python train.py --n_layer=9 --d_model=768 --n_head=4 --n_kv_head=4 --head_dim=128 --d_mlp=4608 --vocab_size=8192 --activation="gelu" --norm="layernorm" --norm_place="pre" --norm_eps=1e-05 --positions="learned" --qk_norm=false --attn_scale=0.0884 --bias="none" --tie_embeddings=false --parallel_block=false --init="normal" --init_std_qkv=0.0236 --init_std_o=0.00557 --init_std_up=0.0236 --init_std_down=0.00557 --optimizer="adamw" --lr=0.000596 --lr_mult_qkv=0.4 --lr_mult_up=1.21 --beta1=0.9 --beta2=0.95 --lr_head=0.00372 --warmup_steps=558 --schedule="wsd" --decay_fraction=0.678 --decay_shape="linear" --final_lr_fraction=0.05 --batch_tokens=65536 --seq_len=1024 --doc_mask=true --train_tokens=900600000 --steps=13743 --dataset="wikipedia_en"
MLP neurons of a small language model. Each row is named by its layer, matrix (down: output weights) and neuron, and shows model dimensions 96-191. Each number is 200 + 40 x the weight over its row's rms, rounded and kept within 0 to 999.
A block is one neuron, or neurons of one layer that tend to fire together. After each block is what it responds to, as a language model described it from the Wikipedia text at the highest values.

L2.down365,243,227,228,147,259,193,220,181,167,257,191,123,151,190,111,163,172,184,193,220,220,151,132,243,112,197,187,215,187,223,214,173,178,223,209,206,232,264,224,158,207,146,206,186,160,207,180,272,166,116,150,224,156,190,257,212,222,97,193,202,212,263,213,191,145,103,129,314,248,206,236,163,193,220,250,188,196,201,278,247,153,223,246,158,187,213,193,195,244,237,255,134,233,223,95,225
L2.down620,239,84,201,252,210,181,220,198,234,239,221,130,153,289,181,235,243,176,244,141,248,131,247,190,220,220,198,180,222,124,174,220,208,206,164,120,185,196,151,216,208,227,203,142,160,190,189,225,209,227,165,164,141,214,129,195,162,185,170,207,111,252,168,163,159,107,119,159,247,180,183,241,161,197,160,188,255,200,252,235,188,161,227,169,132,256,174,229,233,251,124,129,185,208,142,214
L2.down736,181,213,210,168,274,132,171,156,227,201,233,242,180,253,186,203,208,196,223,236,275,208,195,193,181,164,111,220,258,168,210,187,120,132,198,203,165,187,188,267,228,183,172,193,182,166,214,112,198,238,220,150,193,153,225,240,182,173,239,246,157,260,165,165,209,159,179,236,210,194,176,181,189,180,174,185,193,186,197,191,193,243,246,175,214,173,167,172,188,152,189,215,126,214,239,197
L2.down787,199,245,253,171,176,165,171,205,190,203,283,127,214,142,127,179,143,136,199,227,170,258,212,180,68,206,206,208,161,204,253,115,122,119,194,324,215,225,217,247,127,211,242,239,235,119,204,104,190,259,174,252,173,190,186,216,228,229,196,213,196,207,146,157,92,227,172,176,230,231,211,242,220,163,146,188,135,234,235,193,221,162,191,195,251,192,222,187,209,139,199,192,191,189,114,218
L2.down825,227,153,226,218,291,157,164,206,248,213,86,212,244,239,184,222,159,227,163,202,195,154,182,184,202,179,233,230,174,159,262,157,190,243,224,193,136,235,201,174,124,216,281,150,281,254,206,187,195,158,178,157,183,184,210,205,241,191,129,104,217,171,219,220,175,226,135,280,211,245,144,222,171,216,135,213,213,218,222,271,228,186,214,263,221,184,139,183,200,198,141,197,152,172,150,211
L2.down969,238,175,284,272,185,243,217,217,145,199,216,214,252,219,166,152,196,221,183,146,254,265,222,234,142,204,225,200,166,237,224,275,189,272,255,226,259,207,89,157,223,203,218,126,135,240,256,183,190,235,187,259,252,195,264,212,179,239,192,240,164,194,215,127,196,261,207,192,223,134,289,110,176,186,220,183,305,180,206,191,214,206,243,159,180,129,213,222,205,158,186,115,222,209,174,221
L2.down1041,128,270,178,243,223,230,227,172,237,201,174,240,173,265,193,248,109,175,162,183,104,162,167,181,263,224,245,231,171,158,165,160,261,324,177,122,202,182,168,249,179,212,202,186,190,157,248,126,208,184,172,188,171,165,255,228,181,134,301,212,208,195,187,171,170,177,187,212,177,261,189,109,185,123,262,215,207,199,218,202,270,260,243,169,270,208,197,244,258,196,254,193,212,233,203,139
L2.down1108,202,180,235,125,211,203,193,158,178,208,159,188,133,142,185,199,218,201,189,184,169,160,188,299,229,136,165,280,214,140,191,179,180,129,245,177,88,232,160,146,181,271,289,240,257,180,202,288,130,138,263,213,218,184,200,202,206,194,209,268,244,231,203,255,191,218,194,215,180,176,251,203,186,277,269,201,208,185,194,197,150,268,220,316,149,212,245,215,203,173,201,241,188,229,192,212
L2.down1595,239,296,220,187,138,194,153,128,154,181,198,272,165,196,207,107,230,135,133,196,208,223,166,159,205,207,171,176,194,165,175,265,191,250,222,191,245,230,222,216,157,212,217,245,257,201,162,173,126,198,209,208,218,174,206,188,273,223,199,181,170,183,203,164,241,223,244,193,245,249,220,216,254,296,98,234,190,148,231,184,225,220,237,212,150,176,240,199,140,263,272,188,192,185,205,206
L2.down1692,162,209,267,174,223,195,182,235,124,225,185,188,203,167,229,217,197,223,235,222,275,162,148,161,183,145,247,257,69,251,195,182,221,212,171,227,291,211,228,193,223,182,253,214,135,122,209,181,197,232,153,199,241,266,216,227,273,184,177,196,172,172,191,181,165,129,204,179,179,141,177,242,228,210,216,163,269,190,269,148,208,145,166,191,154,117,199,207,197,179,180,107,233,139,199,211
L2.down1800,226,176,154,196,208,187,193,156,130,273,177,193,189,138,230,174,164,169,229,186,182,176,177,276,221,179,180,186,164,206,216,158,111,184,205,216,209,160,181,210,178,213,240,206,189,132,233,222,238,202,162,180,133,192,250,277,162,211,201,214,141,185,202,210,194,143,157,166,119,185,209,145,237,132,253,207,119,203,233,275,204,204,208,179,161,195,195,203,138,215,218,134,189,175,166,221
L2.down2306,157,218,197,185,235,105,182,211,148,236,227,194,170,267,237,203,154,199,246,220,239,202,205,272,208,150,188,217,153,192,170,102,174,145,179,176,176,218,205,203,141,193,235,259,159,202,241,240,226,160,243,194,188,215,234,276,186,220,139,210,227,215,182,173,134,299,226,237,195,175,206,245,195,146,220,243,197,182,288,190,236,229,199,169,213,138,161,223,176,193,107,289,228,229,123,216
L2.down2360,220,205,203,210,247,162,136,91,269,225,285,175,231,158,182,189,158,330,244,92,203,177,191,268,201,255,177,96,216,155,289,153,216,184,220,179,184,248,268,185,152,177,208,196,232,165,195,178,194,216,143,155,163,228,167,234,125,205,176,176,159,215,154,222,225,219,144,221,227,195,206,217,214,258,251,200,158,187,125,207,204,251,160,223,181,246,247,239,141,220,260,132,133,154,194,305
L2.down2780,109,220,202,136,252,144,192,166,46,205,173,241,144,192,155,190,181,199,182,195,152,131,187,219,176,185,163,146,275,272,194,133,175,141,213,187,217,142,217,229,225,223,281,171,238,186,181,199,240,197,245,208,192,165,183,220,194,253,280,255,135,153,170,198,237,191,258,80,197,170,215,198,239,111,317,198,196,213,150,179,267,192,188,287,155,174,170,265,126,222,219,258,270,219,224,194
L2.down3900,244,207,203,152,163,282,207,207,279,123,188,155,134,298,152,160,150,199,190,194,230,244,199,164,202,202,208,228,222,170,170,142,263,203,183,196,153,204,199,133,203,186,186,127,281,196,208,151,137,201,170,171,227,148,224,161,187,189,119,218,225,219,191,213,206,201,240,270,148,221,259,125,280,239,275,247,199,222,188,227,270,209,203,270,196,201,207,171,208,200,210,243,270,208,152,189
L2.down4369,95,240,299,207,184,180,198,210,193,219,209,239,213,133,241,202,137,230,222,173,208,216,202,131,202,182,187,172,170,142,210,170,307,253,178,186,202,253,201,250,177,208,218,170,250,210,242,164,187,259,165,135,234,179,176,248,204,150,231,221,282,190,186,194,185,199,230,204,301,159,170,127,172,220,257,241,171,176,244,206,186,178,213,179,198,217,152,191,203,205,244,161,216,206,192,187
Responds to: Infobox and table fields

L5.down297,206,111,213,197,191,209,181,150,147,189,173,218,258,138,175,247,183,219,163,214,144,208,204,203,151,191,233,184,224,203,248,222,172,190,195,216,203,195,197,230,203,148,220,187,213,174,211,180,267,169,194,209,183,201,208,168,246,176,126,225,171,214,215,221,225,167,164,208,157,272,212,100,152,207,285,180,136,243,194,194,203,247,208,206,237,240,183,228,255,175,207,260,252,220,194,185
L5.down900,152,170,184,233,202,196,278,117,249,169,230,218,238,230,217,250,160,142,250,192,157,184,149,265,228,220,165,209,241,180,186,241,197,171,217,224,222,276,185,190,180,150,136,198,238,273,188,305,191,242,166,199,227,180,250,171,259,182,175,221,234,124,228,180,218,169,156,214,264,213,187,196,203,183,215,220,271,202,158,182,260,263,246,194,212,190,233,272,150,133,170,202,186,220,173,233
L5.down1260,225,200,187,261,195,226,183,148,296,88,196,156,129,266,212,149,137,217,154,207,182,176,192,201,177,216,218,163,149,172,180,146,202,229,188,218,155,198,170,241,299,168,193,157,234,120,143,223,167,192,207,194,198,213,234,230,178,208,122,130,196,188,215,192,135,247,239,184,225,215,206,222,196,240,184,225,240,261,197,195,256,274,162,219,281,244,222,185,121,218,189,190,264,155,141,219
L5.down1299,189,249,138,204,226,288,287,162,251,140,244,164,275,272,238,174,198,205,138,138,194,226,240,242,206,234,195,145,213,227,257,144,222,252,225,257,196,138,158,136,204,153,211,156,225,257,164,227,267,217,160,268,125,167,182,229,163,254,172,176,172,185,200,247,271,218,136,175,226,240,230,259,203,286,161,187,206,194,147,110,201,197,212,185,217,181,203,123,238,270,68,183,207,207,183,139
Responds to: Infobox field-label starts

L2.down177,274,199,197,191,241,129,146,183,96,262,230,149,204,200,250,136,104,173,256,232,192,275,187,235,149,219,183,184,245,217,221,148,177,255,205,156,150,264,217,230,201,163,170,184,150,208,247,194,239,198,192,204,166,189,217,226,161,187,196,184,197,180,188,135,191,275,204,184,192,145,179,214,278,208,191,238,228,243,225,122,163,139,224,207,197,194,227,195,199,233,256,203,212,186,164,185
L2.down656,226,186,241,240,231,158,209,197,183,258,229,181,247,253,249,166,206,185,195,220,146,189,218,184,193,129,185,159,151,167,200,219,194,180,259,184,162,152,190,202,264,211,187,193,205,181,210,186,143,252,235,202,154,202,198,214,172,182,156,223,169,198,202,240,200,180,161,216,232,136,324,235,117,209,156,214,181,237,170,224,238,212,214,174,215,215,197,194,217,203,133,199,188,190,185,217
L2.down921,133,121,281,234,240,151,276,198,198,279,205,119,178,217,240,176,128,261,144,157,185,207,199,245,183,214,160,319,258,310,217,244,216,203,195,173,252,238,214,191,209,183,153,158,187,233,251,203,228,196,218,179,257,192,188,208,204,228,214,137,195,179,236,136,241,190,181,247,211,242,175,173,88,248,169,146,164,247,238,136,271,112,158,189,202,208,255,198,202,220,227,224,208,300,208,199
L2.down1019,202,208,147,161,175,205,231,133,172,137,201,217,147,218,225,219,181,184,201,197,149,188,166,204,191,320,191,210,258,127,222,204,260,241,179,178,261,292,214,232,259,165,213,147,262,168,196,154,254,190,225,217,171,168,223,160,179,181,137,192,197,218,170,175,196,189,238,179,242,173,230,217,217,189,216,199,190,165,179,195,240,65,279,97,200,201,169,248,194,208,188,241,278,161,202,218
L2.down1027,250,223,170,160,164,235,159,238,167,203,219,217,294,217,250,198,117,212,185,263,195,277,213,183,185,248,208,237,218,223,212,180,171,270,177,195,305,305,178,242,216,163,174,229,253,229,236,144,184,211,225,175,258,203,185,204,238,190,189,235,158,141,186,214,199,214,231,143,141,121,185,167,273,157,228,193,167,193,143,290,268,181,187,265,228,214,186,234,286,158,273,190,214,192,174,216
L2.down1073,251,171,198,225,209,189,170,215,230,130,134,168,146,177,185,153,225,205,192,99,203,146,192,247,179,175,195,168,152,146,238,257,209,115,183,216,231,204,159,233,235,201,200,221,155,216,118,235,153,174,179,221,203,168,182,164,254,237,149,247,266,184,182,258,200,105,179,238,131,168,163,230,126,222,123,255,215,177,242,200,201,261,211,212,220,206,191,191,222,188,196,230,214,123,216,182
L2.down1942,189,250,167,233,205,186,222,197,250,236,167,250,178,155,240,162,133,209,179,201,227,158,156,202,219,262,249,281,227,177,275,197,204,208,158,239,182,214,135,200,186,192,173,219,179,235,238,244,163,181,230,161,192,190,288,158,159,252,197,176,245,128,196,192,234,215,169,142,109,204,183,125,197,215,128,191,228,176,234,173,210,218,282,181,250,163,177,266,243,234,187,245,289,97,207,187
L2.down2312,197,214,194,174,124,160,210,181,134,198,248,187,221,218,239,220,226,153,191,188,197,189,230,196,109,196,183,138,182,193,197,294,220,190,144,233,162,219,261,139,209,200,180,191,182,139,249,215,240,189,180,245,239,209,244,235,146,175,228,184,177,187,149,218,256,224,207,211,233,185,220,219,244,200,218,245,159,176,195,230,150,172,233,152,136,266,210,239,188,198,231,119,261,209,159,196
L2.down2954,183,218,211,211,202,199,218,226,275,190,184,220,197,177,172,170,205,205,130,156,185,172,158,293,190,263,207,241,176,198,241,290,216,175,223,202,223,231,180,209,229,189,144,222,162,238,183,215,198,223,211,151,144,240,260,190,191,247,204,190,181,187,161,209,250,253,195,218,149,228,177,195,159,243,59,281,229,196,206,211,289,210,248,208,235,222,187,216,222,68,208,243,251,155,212,185
L2.down3078,177,200,188,143,181,219,213,168,206,150,180,241,191,222,206,196,221,227,205,173,165,96,179,138,192,245,197,129,225,218,220,265,194,197,125,231,218,244,207,261,234,197,196,217,114,233,135,194,233,191,196,146,152,163,147,212,230,220,76,186,134,229,178,154,160,186,164,131,180,208,168,243,213,134,244,210,200,171,174,246,285,188,236,168,186,208,194,195,172,300,176,192,176,184,245,207
L2.down3385,198,239,196,133,200,228,226,259,157,233,100,241,163,210,219,210,201,172,176,238,183,247,264,199,164,145,105,210,190,200,126,153,176,247,172,194,261,171,241,243,158,179,174,106,198,174,133,221,182,170,193,168,197,176,228,197,236,208,160,203,249,200,203,258,229,168,278,283,214,193,146,265,167,256,202,213,178,210,235,178,121,196,171,148,100,274,183,255,168,227,233,185,176,243,156,181
L2.down3386,176,158,216,207,184,185,115,206,165,221,235,175,204,208,175,152,171,204,194,308,181,282,214,298,263,177,200,153,171,205,154,169,226,224,174,229,214,209,223,189,177,167,225,197,321,181,180,137,200,246,238,172,210,189,205,204,185,134,196,156,234,197,221,160,179,238,174,237,181,182,147,160,183,169,211,172,227,183,213,213,221,256,227,162,242,214,199,171,218,185,178,242,192,251,220,209
L2.down3497,174,194,194,220,238,254,156,231,155,229,280,197,175,199,140,269,238,218,152,248,146,248,235,207,157,201,210,152,145,238,160,154,161,187,152,241,267,213,233,190,152,135,186,199,224,233,167,169,250,181,222,200,195,232,194,200,170,127,196,141,240,236,235,165,235,230,138,134,158,182,143,196,170,114,187,183,231,209,145,199,122,206,262,168,230,149,214,151,251,212,147,184,142,175,204,198
L2.down3521,196,161,207,229,201,253,211,140,234,223,253,171,183,145,213,183,174,222,187,125,160,170,269,192,261,201,154,163,154,237,154,178,193,236,229,207,225,156,250,212,156,195,233,159,224,158,169,218,233,139,181,220,172,273,165,258,273,171,142,181,207,230,203,267,150,135,208,231,228,203,205,221,202,219,216,169,239,209,242,150,174,211,142,259,144,267,215,221,215,284,228,163,203,260,193,232
L2.down4202,202,230,207,155,181,253,164,239,176,203,199,231,207,203,252,240,199,204,227,265,210,161,175,189,191,190,203,120,209,190,187,204,183,157,207,197,194,283,214,127,226,168,249,160,169,111,258,155,187,207,230,131,208,193,235,172,148,220,180,223,77,174,180,259,226,245,269,169,225,110,291,156,204,212,229,141,245,199,171,222,215,214,195,181,188,193,191,296,206,236,209,178,183,192,166,190
L2.down4307,68,159,218,181,165,194,204,201,148,239,151,133,254,249,198,218,177,133,155,254,190,163,152,164,210,218,207,116,148,248,198,241,154,151,187,197,184,244,243,103,175,187,193,164,283,188,235,167,206,159,201,200,185,252,175,232,218,235,216,191,146,183,176,259,212,167,223,189,159,208,167,171,249,192,244,275,207,207,220,258,207,143,159,202,203,244,187,258,188,273,284,239,276,259,214,192
Responds to: Birth years in biographies

L2.down481,164,217,297,222,172,192,114,218,213,237,126,159,182,193,178,237,275,208,166,174,129,286,236,222,221,294,218,250,203,196,222,213,221,177,163,200,259,186,187,225,223,228,181,220,207,201,194,242,140,246,168,157,234,190,276,240,212,239,192,232,209,205,237,259,198,160,163,209,217,218,201,222,194,208,182,326,225,252,187,289,192,233,238,117,177,170,231,217,281,209,174,70,258,203,272,206
L2.down522,226,210,179,216,194,136,182,203,245,144,246,207,191,185,225,206,209,221,222,225,188,224,271,227,237,257,205,224,102,201,231,227,259,219,172,210,140,232,210,256,134,167,229,166,234,204,132,174,168,159,245,237,204,222,194,152,149,194,189,193,216,230,175,164,179,255,172,134,221,186,228,136,234,171,158,159,170,187,160,165,248,164,218,234,183,182,229,209,252,263,204,203,221,219,142,198
L2.down1177,207,175,253,160,203,213,224,164,186,215,149,158,139,212,205,153,284,157,174,220,282,185,195,189,233,223,225,202,275,237,194,200,271,269,231,214,247,151,275,207,224,197,242,156,135,256,168,212,211,173,217,279,209,241,233,161,147,234,199,225,172,228,223,163,173,188,290,176,179,181,197,159,201,248,155,189,222,176,206,118,243,202,191,256,191,179,234,94,156,218,280,171,203,174,132,180
L2.down1333,202,201,118,229,270,207,211,194,200,182,164,285,114,225,135,265,229,198,207,123,172,190,149,253,260,220,184,223,193,206,195,237,163,207,228,225,222,268,207,226,204,240,213,205,256,265,216,275,206,190,196,151,180,269,197,182,244,252,199,233,229,175,203,188,208,197,208,149,198,217,141,190,137,231,197,163,235,163,209,121,183,171,260,216,196,203,190,164,189,184,218,246,271,202,209,223
L2.down1674,160,207,185,193,175,186,191,204,176,217,251,207,246,236,209,254,192,192,105,197,184,238,236,235,199,262,196,242,196,225,209,235,223,266,180,140,240,253,217,193,147,218,214,103,310,217,244,124,233,173,229,213,180,125,216,224,278,244,134,192,185,165,196,148,134,188,184,241,192,258,173,229,182,212,240,173,261,215,175,236,289,109,169,159,213,181,236,178,220,199,187,166,174,207,148,253
L2.down1771,228,212,207,146,132,186,177,217,231,196,232,192,211,183,242,218,249,207,183,252,152,257,268,205,246,169,157,330,260,236,167,157,163,174,179,174,190,249,207,210,207,223,153,258,232,157,274,207,190,229,217,220,269,209,201,205,179,172,215,157,169,158,245,217,211,231,186,192,265,149,240,221,162,216,189,128,218,213,269,182,211,191,237,230,174,133,217,215,226,117,168,260,199,196,190,185
L2.down2770,160,175,125,242,145,159,223,203,210,214,176,223,203,203,206,247,217,198,248,160,220,180,197,200,281,165,187,204,151,195,216,127,215,168,205,180,166,257,226,105,232,242,225,170,107,185,120,209,220,179,190,237,219,238,177,292,159,168,156,210,155,225,202,172,195,187,213,199,196,169,229,212,178,181,235,311,219,202,232,219,155,195,162,223,214,206,193,181,128,227,157,134,148,246,265,164
L2.down2981,251,213,264,253,192,139,223,194,166,206,175,210,184,173,178,181,197,194,207,226,119,218,245,198,252,251,205,235,276,287,139,162,210,200,161,237,202,213,211,156,109,214,152,218,198,149,230,254,231,135,244,188,298,194,196,176,208,278,177,206,175,235,208,206,184,213,161,160,178,201,288,135,227,235,252,156,165,271,187,144,209,260,208,218,186,191,198,224,226,248,112,210,245,194,198,216
L2.down2985,227,179,232,236,235,211,129,250,220,217,202,205,206,213,204,293,237,228,195,122,244,105,181,154,191,188,184,254,227,181,295,133,211,189,165,144,154,155,215,223,156,205,293,172,198,163,191,236,172,143,189,161,245,241,180,225,253,157,188,111,167,190,170,187,196,203,118,263,249,203,112,287,185,252,195,246,239,256,249,229,143,186,208,190,152,161,164,196,255,310,213,215,151,230,231,183
L2.down3361,190,256,250,143,253,177,236,229,198,246,192,197,131,247,188,195,199,217,217,151,241,155,207,200,235,241,186,229,224,222,238,133,241,122,171,217,233,184,204,201,277,210,236,226,229,171,182,145,186,169,186,202,216,119,176,177,234,249,283,153,191,149,176,138,175,143,246,152,230,214,124,137,188,239,133,263,181,150,173,170,185,174,203,216,221,194,155,193,208,182,109,168,242,187,207,208
L2.down3707,140,150,194,159,150,162,216,214,216,243,198,203,144,183,167,155,245,201,208,185,248,251,197,115,197,241,238,209,261,225,169,153,180,198,167,156,87,229,205,250,218,238,162,220,147,192,166,188,206,223,201,154,228,155,191,170,168,239,231,174,209,188,211,176,246,219,171,257,244,236,122,196,283,240,234,192,152,213,156,219,153,240,107,211,179,200,188,217,163,226,210,207,255,267,273,245
L2.down3744,203,143,251,221,196,254,181,269,182,169,174,260,202,224,227,226,144,240,280,202,125,186,256,184,207,207,214,276,149,235,152,160,208,185,241,196,167,189,162,212,236,226,192,193,210,176,138,202,223,278,142,189,111,184,221,184,138,242,165,232,183,204,188,146,198,214,140,188,256,167,190,232,174,220,147,151,160,177,209,215,266,148,192,149,163,180,138,210,165,243,117,259,165,207,208,194
L2.down3887,246,142,178,228,197,204,172,183,202,192,183,171,167,259,252,227,192,194,129,201,164,185,225,237,196,208,156,216,223,161,184,178,200,201,213,220,120,179,183,213,248,188,220,160,149,219,253,249,164,157,238,196,173,203,259,237,189,239,179,218,141,192,182,174,194,248,151,250,249,321,169,184,131,225,196,197,246,168,209,186,231,234,252,180,214,159,167,278,188,212,194,166,217,208,118,225
L2.down3976,137,176,213,173,150,265,108,203,202,126,195,164,230,208,295,298,191,204,149,152,208,298,218,204,176,213,144,164,143,194,195,271,247,193,213,234,187,198,219,277,180,188,143,179,183,180,218,260,236,166,238,206,180,208,230,239,217,261,159,267,114,120,244,178,160,200,124,245,170,272,176,219,250,224,136,134,183,209,206,132,169,176,203,161,192,176,172,255,198,138,180,219,222,219,167,201
L2.down4011,254,211,254,192,228,151,186,158,199,207,167,288,174,224,191,198,194,197,187,173,237,189,245,141,192,227,240,208,169,185,168,168,201,257,178,170,236,242,227,244,247,219,206,261,210,195,131,179,197,245,200,168,281,170,163,246,180,210,183,139,189,168,213,187,209,131,183,176,130,230,207,159,212,218,213,138,149,203,138,209,263,178,216,174,210,229,189,162,203,185,209,118,221,193,215,202
L2.down4214,237,181,135,231,191,190,215,195,292,196,248,247,158,192,223,220,217,203,197,179,187,130,161,171,230,238,216,280,236,185,214,192,117,203,226,248,190,124,117,93,225,230,257,215,172,193,199,293,189,144,181,146,188,162,306,180,183,196,245,100,228,181,205,262,282,133,145,176,227,204,133,200,236,134,260,279,193,201,209,147,229,182,194,149,145,253,222,241,137,245,166,173,203,193,215,231
Responds to: Infobox field labels

L6.down940,265,174,145,248,95,179,215,212,181,154,251,150,138,156,131,144,209,190,240,152,176,197,177,242,205,273,107,191,225,236,183,180,156,179,284,161,161,201,170,234,202,200,201,181,227,210,129,131,174,220,239,235,137,259,164,196,281,210,223,229,211,240,241,155,206,211,238,218,188,193,188,175,195,202,157,161,295,192,141,190,203,254,216,173,167,171,178,237,222,140,202,142,212,150,168,191
Responds to: Year numbers in citations

L5.down203,205,189,215,186,224,241,207,174,189,221,198,180,215,198,197,192,198,159,213,193,201,175,186,218,180,184,188,226,181,194,188,196,166,208,227,194,232,161,215,223,228,186,211,219,180,208,298,179,216,190,200,200,208,197,234,189,189,210,193,212,204,213,208,195,208,176,196,210,255,169,234,66,231,207,222,194,180,210,226,184,176,178,224,176,205,207,239,203,171,167,184,181,196,223,178,160
L5.down2022,291,166,204,183,203,175,229,179,120,193,185,247,107,203,178,261,194,138,155,159,214,222,171,171,265,238,160,198,215,191,234,207,247,220,214,217,111,280,230,168,181,261,175,209,253,199,166,242,252,212,151,250,223,215,158,259,201,194,188,142,238,207,231,213,236,208,232,154,249,218,211,255,154,181,194,242,233,193,195,203,238,157,114,183,142,168,167,257,259,291,222,222,243,246,178,223
L5.down3452,210,194,211,272,206,169,199,177,121,157,220,201,139,190,180,154,85,219,133,178,220,215,218,223,205,111,170,192,187,157,269,270,204,157,221,213,136,248,241,168,212,247,191,191,271,262,145,210,262,201,188,152,235,268,170,230,176,175,208,176,217,250,168,135,181,187,95,229,238,171,77,275,230,250,158,186,160,142,199,226,150,160,258,169,196,285,182,194,187,225,218,177,135,150,241,177
L5.down4298,174,157,165,214,187,262,174,158,118,257,223,197,186,251,156,196,185,152,220,58,215,159,155,217,215,190,231,180,200,150,166,235,190,149,178,209,138,176,153,175,169,209,140,221,227,271,71,175,212,224,199,189,200,199,193,152,230,262,173,232,254,228,202,139,192,255,163,140,138,239,201,245,166,229,207,241,173,209,142,203,161,228,212,203,190,228,196,233,180,234,215,239,71,247,167,196
Responds to: Infobox labels and abbreviations

L5.down174,175,202,167,176,256,237,170,153,289,198,200,190,216,215,226,202,272,228,195,163,244,235,222,183,239,234,186,182,242,256,230,236,221,177,186,224,233,226,155,231,187,111,199,204,145,264,134,162,138,226,218,243,223,200,205,211,199,185,159,260,217,208,168,206,257,208,185,177,188,236,142,201,206,183,236,186,229,144,161,210,204,217,265,210,234,195,104,173,243,219,230,171,184,226,152,189
L5.down763,217,164,238,223,196,207,212,179,180,184,172,148,216,270,191,191,197,256,166,188,207,160,186,147,130,259,184,223,171,220,135,229,185,236,246,208,140,235,90,204,231,233,270,203,146,231,153,205,243,151,187,215,232,170,228,206,230,221,207,181,206,252,271,212,270,177,264,173,176,225,154,158,218,235,172,219,206,157,194,227,135,146,214,174,241,242,185,204,173,214,234,204,203,239,90,213
L5.down1124,209,262,190,185,123,146,204,293,145,178,93,206,244,219,179,199,207,171,224,202,148,179,232,178,172,228,207,88,167,183,254,192,189,223,202,202,266,197,214,178,178,228,229,142,241,269,206,216,140,194,204,264,175,200,187,170,202,223,218,179,252,158,283,186,190,197,217,259,195,234,190,291,223,256,171,256,243,182,142,155,176,235,149,209,231,278,205,231,166,171,208,228,256,133,237,156
L5.down2688,231,282,157,274,168,85,219,196,212,213,135,226,115,208,202,184,240,200,220,192,206,211,183,226,170,220,184,136,191,186,199,228,243,231,225,196,206,249,186,226,138,109,227,203,197,187,120,220,199,255,211,239,219,224,168,166,231,150,202,142,248,190,171,227,196,216,154,270,249,243,165,168,230,267,177,201,237,196,173,210,218,204,145,224,129,260,189,207,213,243,213,173,184,155,163,162
Responds to: Year after date

L6.down589,237,184,168,213,222,218,195,222,182,139,254,174,149,248,203,186,171,230,193,167,205,150,191,183,217,230,229,128,170,185,178,209,216,199,279,159,169,265,111,208,180,221,160,162,213,228,107,249,231,178,174,252,211,239,167,226,199,220,155,244,173,192,188,176,172,177,152,189,198,152,66,224,227,175,233,171,237,149,154,200,182,226,237,251,249,206,131,143,183,231,263,211,250,262,203,204
Responds to: Wiki structural delimiters